{"num_hidden_layers": 11, "norm_eps": 1e-05, "rope_fraction": 1.0, "optimizer": "adamw", "learning_rate": 0.00137, "doc_mask": true}
MLP neurons of a small language model. Each row is named by its layer, matrix (down: output weights) and neuron, and shows model dimensions 0-148. Each number is 128 + 32 x the weight over its row's rms, rounded and kept within 0 to 255. Numbers have three digits each.
After each neuron's rows is what it responds to, as a language model described it from the Wikipedia text at the highest values.

L6.down464:145128156139080148073163128058104129111174081094088117141123147141081116157120134161135145086116171095097078134108132138147127159114104215143090136142112109125141179051104138150123176116141175110162127084128139174116118106130156147149131087146092124168130146154133180181125130103131157103134118128146084197065155135164121164071076142160087066103093100127093136146168141145089178122105159114117120144096093112132157162174151163151125138126151130078
Description: Second word-piece right after an opening consonant or cluster (gr-ad, Br-id, D-ou, W-ed), plus the first pipe of a table after a heading.

L4.down654:133143184165128119181064157115122133106149088161099087108045150138108128138089152136193099113114114089146066137039132100142109111088159110140137098135105092198126120070155139135104153160169150101130170071170112126190137076064157110110125097098095112084090150150144089151145122132070133139130074171115156153151096101143124117075144161117146111074114134151133150123144113128108153103118092116097108137091129161123175142164155148118146178144105132089
Description: The word that right after reporting verbs such as notes, stated, reveals; also how, colons and quote marks opening reported content.

L2.down666:147064085159101188146096144153147087145163080133106123121158105157138177112083118153131135138133163099162170185140163136125169098130155128114088082143173105157146140149121108117090143084141143146139140135172150157211113159084171124128141121116129151065081123139191186141135070073148128104115149092068132220146103108129156113169086124117145132157087128136196075130130166095153134108125120114079126129128113109116102129113145077070088084087161143084
Description: Fires on the word that starts a new clause after a comma or period in narrative prose, mostly "and" or subject pronouns like he, she.

L4.down271:080128111173129122152144129141092102145121109059185105208163152071089099109097129132105141059149146129133169127130091190128131125142175113131058097115108145171125115163102105159160135162127151110091145175154150107125155128162098148146166100034118160145119075090070166119110180141081156164145137072083120089099118095106180138137177155094153131175104097171096053125129153141139069146136188157170127134163145148144134071077089101126099119203194121126
Description: Commas right after a surname or name heading a bibliography or list line (Chahat, Nacer; Trainz, a...), plus weaker hits on "in" and "However,".

L6.down462:049115162192170122099131154148063113166099128087122165103065146096158116175121128132178113152179076105150093125125133150086107102109163139111124069116152107168146147082135134081152059105161162098138113116158154163129148146141136128130074130131115104164097180152125152156112100130159059119137136115094150132128140070123079117102120157132140191149131097150112135132201082133112132158147135120141083133115152133168142103172176143190139129087164101157
Description: Final word pieces that complete a split transitive verb, such as accompl-ish, commemor-ate, imp-ress, resemb-les, plus to after due.

L4.down965:165110110140166096145183127128134122137072187124166132138050153141091065101098056114136131148159169160141132127179120155169114139091085075092121131095111134110217081127103138112153073077128182082203119095139108177207110176131118091074130127168147155223173140094165109143181139137114137077080110168158123111137213097138134105120120138150078087127146141128158139166134176069166130133117177087100099113188152153120140102135172183140074133099143115129
Description: Tokens inside figures, measurements and dates in Wikipedia tables and infoboxes, such as in after 6+1⁄8, final digits like 2,97-2, and commas after dates.

L6.down943:104177124140112183147117115139106122067103083127139127114157100067131109134110104157123093155072104101106158181186146181126168091097149130130099073112108142188149127159129106107147164101132131083101193121093138092111120052125095150102142156097134145097081156084101207088162127138170082125132146122150134096116119114137063088131187100106149159141098092102145171122088127098167088136131134108080126135129167150127122142120121125097188209171165113169
Description: The second piece of a word split into fragments, especially right after an initial p or P, as in p|ud|dles, p|all|adium, p|up|ils, p|or|ch.

L6.down1134:123094168121055129100069075097132073187149141153170108119108113157099129125090101129138098071150127122134100121144127087130128146094162089140108155121137117125136150122124121108137147062122123143067074115095120107157127173093127151129131081087140107097148138118119171120142104104132044132194081111141124155103116107073161130119151176112109091160075093082111040157168138186057167103085123134125117097118087100084132101166099210076149133141107101142
Description: The finite main verb (or its verb-ending piece) right after a subject, strongest for existential "there is/are/was", also learned, takes, lik-es.

L6.down301:184135112087079087116137099180119173109165102172098072140151131126100153149128129106125158116081074109120125107131165143095184163160138096134224122107137106146101083142117146083094116155085178130091086133123158139178126130144153089130159175122145090095093105126147092113146126137126022155189127166089171169153132139165203172165118164100170102132103101165161142205118110139147146115175110114126162140100116093124121080123086102108179132148111159197
Description: Tokens right before a year in dates, such as the comma in "December 14, 1941", months in "21 January 2023", "in" in "built in 1850"; also mid-word pieces like "l" in "obligation".

L4.down712:158139084144133165101133216092143160093152146144146125120166108150132121107118186179207170112207143111147116105100156106133176113108221152074075079132096121157144158134137132143156155104067150106091126110168135187073141101161144101058150214113155120140159136180126113123152093117137204123114117152161151136150132144137122097089148129098185118152118167108119100199156140140124166127152123151112119102124164130150173110145102139088112156119146060102
Description: Second word-piece right after a lone initial consonant token (often B, b, d, W, H), e.g. b+en+ch, H+en+ry, B+ound+aries, f+ib+re.

L2.down721:118114094123156148145170128108161206137127121089125144125113146097146114160052107116162126197103151115059076186117096148133102100183187166068116137106103099156131123153176143113096100080098150170136143171153159111143118116132209157099166111147151123074145151136137103097111128103098162202065123134086132210055097088144188142173128131185142125075167118133096076120154121171130112127080137127181130137113152120157094131112142136135154095137129139083
Description: The preposition "to" required by a preceding verb or noun, as in referred to, according to, attention to; sometimes mid-word name fragments.

L4.down928:167129138125144085084109097111171142154160103166135092174127139090165104128110091107162120145100165155104091187090124153151150146160104059140126186146173139091089162101124145169097096120208148187178119180118140088133137105078137113149076120086181165109130172113139173112168122088136106145199153103146139075115097087144114103136073093119141109132129060129148126124135069154169170196145115100139140139126156134127156134143102119169118104189192148159
Description: Possessive words (his, their, its, 's) in biographies, especially "made his debut", "started his career", and "Boston College's"; also "is" after a lead name.

L2.down55:100089136125119088101105134093204109191116127168090131070178076151122180149108173148133133153094147148153065130148107129194111147135103072169139070142147127128089153086161158156146137204135169181123105135072143151108158190114066156129117095119152147146133159140180175033084140208153140163122086102164128109197094102150102139143140140088115147099119135068157125187144138164110175133146098152159144157072096070143101133077116129113150101101095195121
Description: Token right after a sentence's opening word or phrase that closes it and starts the main clause, mostly commas, e.g. "Moreover," "In 1948," "The report, which", "There were".

L2.down1302:078180129144087118166170131093183128164106081127101142084166127169116102153114112115167084093168087128146105128130114139124133167106122150125119089148087128100120157130120102201104170150104114111085115178064106058079098123162099173102167165087131125145063156137155141130152163108158133226131175148101155107145111091110145137112103122040140130082101073062115135094133124132076078075198152155128120105102099060127109123119112200086106124143133187145
Description: Modal and auxiliary verbs (could, can, would, will, has) right after a subject noun or relative pronoun, plus first as in "his first", and stray name-piece tokens.

L6.down743:165180122114088108119167140132106113144058109102165148164128073145148124119159110115108108129125128108124170109093178149116157118088141128140139076086062099123182181119156104065108161120101165126149115144123130142135115143140134156143166112114087130134078109130123108108106096165080134153114126173141107176135145091113092117054078104130114119128144159164175110097171176147140126065151096166129117084156102115087088096160086120094125118142149118150
Description: Words between a subject noun phrase and its verb: adverbs like also, still, often, later, immediately, -ly endings, and relative that/which.

L2.down871:119152085128118118086181166135135147127151095059123165157046105132163070149129154092134120092129142119171128134106158086113216156135201117164101098165167109057115183150162077213124117162082110138143138148147070118152140112146075124182194151108148119113117113043130147161133067153192144105120139130128127130108114137103098074115158095061146163105106174155134130149108116081092109149124152129111114165109101120137153120101157144145100166120136187109
Description: The preposition "for" in sports and statistics prose linking a figure or role to a team, like "appearances for Crewe", "passes for 475 yards"; also occasional with, and table-cell word starts.

L4.down1101:134174141100174087068105134152157103163100146156070111166121205104101142104156108122137203128132121102189118161176182132143103097081100136087093090111153139143162183114120149158120136174136057119123161078123142121033152114112122103137097134118130159130120102132122071131146087106115116171140149101144151076139092142145122166153173127098094080181107075147201185121145103156160129130129107108108183125118152108136150145068140167114152052111084146162
Description: Second subword piece of a split word, right after a lone first letter or short prefix (often P/p, S, C), e.g. P-ast, Ex-c-elsior, p-and-as.

L6.down8:154144139106137114067214097105117077146091126158162161150151091102071118130170125126128084128138128093108153089152125144124108121149125135122163131156100133107121091157120155079134158065126148088097152142149084179137155139119195061164108180135128186127173199112117080176085119072077146149123153122156102126083171152112111042086145139145099100182120145160185183085127169103110110142186131138092096155089117102115157147089116148125125156163123113156
Description: Double line breaks that end an infobox list, table row or paragraph, usually just before a heading or new article, e.g. after Postal code: 242.

L2.down150:163098149124073099103148173123130192090153130149162134134095154131126124191157096109158135130161099131191111074192090187113159161115125113148144158145144116120122160099206151135175129143103100146121168150127136109183191103166072136095113107120143132116185119071102135156117133101130180142133123053153102113143117105075183160179093087149186107148168112122175148144188083133151150111167146130141152158171116109127155128174134169121196157149151124058
Description: First word after an opening parenthesis, such as born, released December, pen, q, ft, and relative or complement that/which after nouns or verbs like arguing.

L4.down15:117113148204092101073126094119131157097112113165200105076153171134102133111151144150162129177082040150151083132159118125141108064142165151158111138141123106108124119142130124164149095182146106119180038132130124079133093142145101117088185148165142170104119166152212120162109101144165166104136117101116108138136133156088152104127135097148094143144175119187069148144073133152124160135152075108157162148162172152155126158121113164151110111107144082075
Description: Second word piece right after an initial C, c or Rec, as in C|urriculum, Rec|urring, C|airns, air-c|onditioned; also the comma after a day number in dates like March 19, 2009.

L4.down163:129088145129121134158109243107105105077203128116170070143113153091143103150224148074110183131135086114137121094096155148111169122147113133120113101144111177098052074170193110115155140125135178155153136143147135131177097122148170100116131120176115127148120094107159130164124097099149138181129101138133129103160120158102078125151078120149176134139166160129128161149089066150132110207120072181173109213119099125175165137067110088152118131147127110123
Description: Line breaks closing an infobox's last field or a wiki table row (e.g. "Language: French", "DTXSID…;"), plus weaker hits on "known" and "work".

L2.down1272:147104131099129148118140142121090123069031086161135142110083124181085120147111133158146104131142147157144127066114206144128158108129109171135116105173116106139143118120130106171095124149083083104112089115137107103081199151100134143076081161080186171020137155145119113083116071119118145140121153134097125192218096122109119071107136156155160147143085165125111110132153125115149175160150178143096146126121154159162092108131042140116127101152116141085
Description: Words right after a sports result or action linking to an opponent or team, such as win over, victory over, career with, and score dashes and colons in stat tables.

L6.down254:145174083129229153119166165136097157125148192147149170104153159084147092141100107096091169113168117087153089105153104101107137158104155149043151125090144134158162121102113108048120132146067133052115174136131096100079086101161124083103156146131124145144057065121150091128140108170090086112131085131114123171127154125143165095134170128108162145147162120078113115139110161118153112106171149091179075106113092115088142059107090153065113126159123147067
Description: Tokens just before or opening a person's name: commas after surnames in citations and taxonomic authorities (Jan, 1858; Hodges, Richard), agentive by, name-initial M.

L4.down324:082104143077106151103110140145174103159097090072124130159078135116108205136133160082073061088207129049146135119102130110085093098116125094117086094177154119143177169110098129100121102155191182087141144118154117143125075106096141140130164109142104115050150122155133101142096100172133154178180134132150127142118041140112147154068115195081131168100110102159142152074135098177114121120109134121101093135089085168167092059101150063157095097109182156166
Description: Word-final pieces completing a split word (pre-ex-ist-ing, decre-asing, part-ial) and "to" after due, response, proportional, plus other predictable continuations.

L6.down1317:100145076126113104139191156099169117162078154156150138125120107148187131100179140157136158114169127159116119169140160144135116108047140128184169136165096170131177123107128102130154081163156180088095112058138111146135145156154148151124114120103158115130162169146147079114081116142111123091132175158095098151137131140110069097162150146211081128108083159087138167111119148139074138067080071170095165190166114130175082105168166161158117095131153137098
Description: Final digit or closing piece of numeric values in tables, infobox stats and unit conversions, e.g. 94 kg, 9,724 ft, .793, plus occasional word-final subword pieces.

L4.down1099:130069120087147152119098122107087140124166105103139111160101170093093145139150132192185136054142170130149137082127137105143184150102161101068107137157132138093121071137137124075202106115107102108136156117113106098165177112098095151108163100093140080138134107150098150149169124140127163201131139168122100152157115098179084095100158134114099156056137205051172102156164178074083052144157103157113087091112128168140139146139145169102087107148144201098
Description: Pronouns (he, she, they, it) or place/time nouns right after conjunctions like when, after, where, that, e.g. after he, New York, that time.

L2.down559:132129106147123140098109097176123148160070080172095128113114093123108109160138078081160175104156155094229112134102133131156124146116090118133084132210184115124175139220138134162201156107111189107094121111111135129147216096109117152155139109129181086118087126171109093174156196172127055147096171159158163104112159124137172104161159104120182102084106161063169109135164057129126073135111164123091133116105142170119116088113088134149152171054137146110
Description: Kinship nouns after a possessive in biographies (his father, her son, his brother), and infobox field words like name, chronology, information.

L2.down231:102099141095186044156138083139079139138141139150095122115094138122101160112092153097148130093107088093132082178176151085092110077113089115163199106148134167145103151129156155145147152187111152118142151176157119118078117146184137147149161112127128093149180178123171142091151128092162110137126141155146104134185117094133088129167142214148182163112187212127135141157116150143141139156084158172107160124134126123144094182106135114143193101125159137111
Description: Mainly the verbs is, are, be right after a subject noun phrase in encyclopedic descriptions (species are, trail is, can be); also ant- in antagonist, digits.

L2.down1108:138130129143132179171149146086189051125110109141144166102100148146139115107150149110150151117069124169144218160085080158071167127120113186092144109089160110108034084151122182124136129126097143124147083065169190057099176105102147181109096128091141150115080132123126119090121097127140072136116113146130072117131152210142148163096145075178131125149120135139155181150102124136149098127074072106140142100135141148157087144132128105071139120113110134105
Description: Final word pieces that complete a word split after a b or f fragment, mostly in names and tables, such as Aub-urn, welf-are, Archib-ald.

L4.down21:178220097113131110120127156112163080129107106113136125099082122141125105110108149120194100126185119160163118162086144122052146106163192162119153104145127099128123138128140133170122105143093154104141144153198169152147139138168117101157175143158138119087096109132140111144110130073138171128106153137097115120143089116057065138153103077114125111183186184122120137168167094192128100125186151100126123156126096108136149125153134064134093128101112160170
Description: Fires on the word or piece ending a number-plus-noun phrase in sports writing, such as five games, May 13, 20.06 seconds, final table.

L6.down653:160139120123174156129131159111108138092143079059081093158158146121162111119121078161165102103137078111118106154096148092149191108130060099118102114177103091129154112183178130101149112148150075132149116075135152126078134107154158085159179101131134165137157113153147118142107101110090121042137155121108116093140060084090144112102135139134127134181175098105151093176153103162153166106122077122199141149055087148091109138135080075107149153067000144110
Description: Complementizer "that" after reporting verbs (notes that, claiming that, determined that), plus "said" and commas after openers like Nonetheless, As a result.

L2.down882:113161065198064137184183099124121080098123159087072164132108125119157098140083154094160088110112152103159113096074103152093112114106096119105055131093129072150107053094117193184121113150170099146198132135134119158125164121130077121140171115154164112079089106131170073134149093011092117121165180111149104126174057137149139206089151115130159136116141088073205134121118106122155127102137123128129131146122139137089128125153098116160127094119162111124
Description: Field-name words in Wikipedia infobox lists right before the colon (Total assets, Elevation, Binomial name, Party), plus table pipes, === headings and list breaks.

L6.down938:151134187117187161106168156132130177115187115110181082181139177127189145143172127108137141049205170126155084151115118126063173113103127089085142051063117114118144113118124150085115207147119109146133076096120160114085124096144117062174154146136147087089117101165122097202162089142138092127165139096085135132113092128067112129125153088131126191103139161106146087117151145125106162125160084077136203120096120094092111074121118081108093137168121138150
Description: Tokens opening a new clause or sentence, mostly time adverbs and connectives, often completing split words: meantime, someday, Today, shortly after, which.

L2.down75:100084130090107142127075142148121207063091115148098129164102148164087116150073117125124097103144137106109145127087165126114133085109125177126121137158120077097131132120177160120124138153123112179138128166130110105114178160130159149130124101081186112115100111102133178123146110093085132123118093116135170112125216103115098200125140161159109137154153118103107141116115132087083125123127146099123132184111087093113147139162165170124115140110145116078
Description: First digit following a thousands comma, decimal point or colon inside numbers in stats tables and infoboxes, e.g. 124,164, 87.1, 19:15.

L2.down983:155119138083132117136090101150207143188112140153119121169069143064145134121121168079177137120174174125149139137134169078154098100142085154099113212138112155168158067119128116127090120123163125106165088165075152136150159078141096146111081121114063157159126168098190138142039098116089165070138112067142147145136133130137144118166088134157137148182085168139093178102104098091208134122084126129133156157123156087111137201154082169114161124115180101142
Description: Second or third word-piece of a word split into fragments, mostly words opening a paragraph or heading, such as R-ol-and, M-or-se, W-ar-ped, Cl-imate.

L6.down428:119144123110107090107125097125124116149137150096115168137093077171120161091114163058102160134162072168118050082096147125101174133156102090101132095093141120116124157113086148045116131082066120158186076113094121115170138109096156102141139144187163150173106085125173148120096116110117089060137156091124138121119097111087154126153119183167137088176110108130101120234072129206147089135127131101131146101065135087060157155137103114104137150131072134141
Description: Word-internal pieces, mostly a lone c after per-, mer- or ar- (Per-c-ival, mer-c-enary, ar-c), plus digit pieces inside years and coordinates.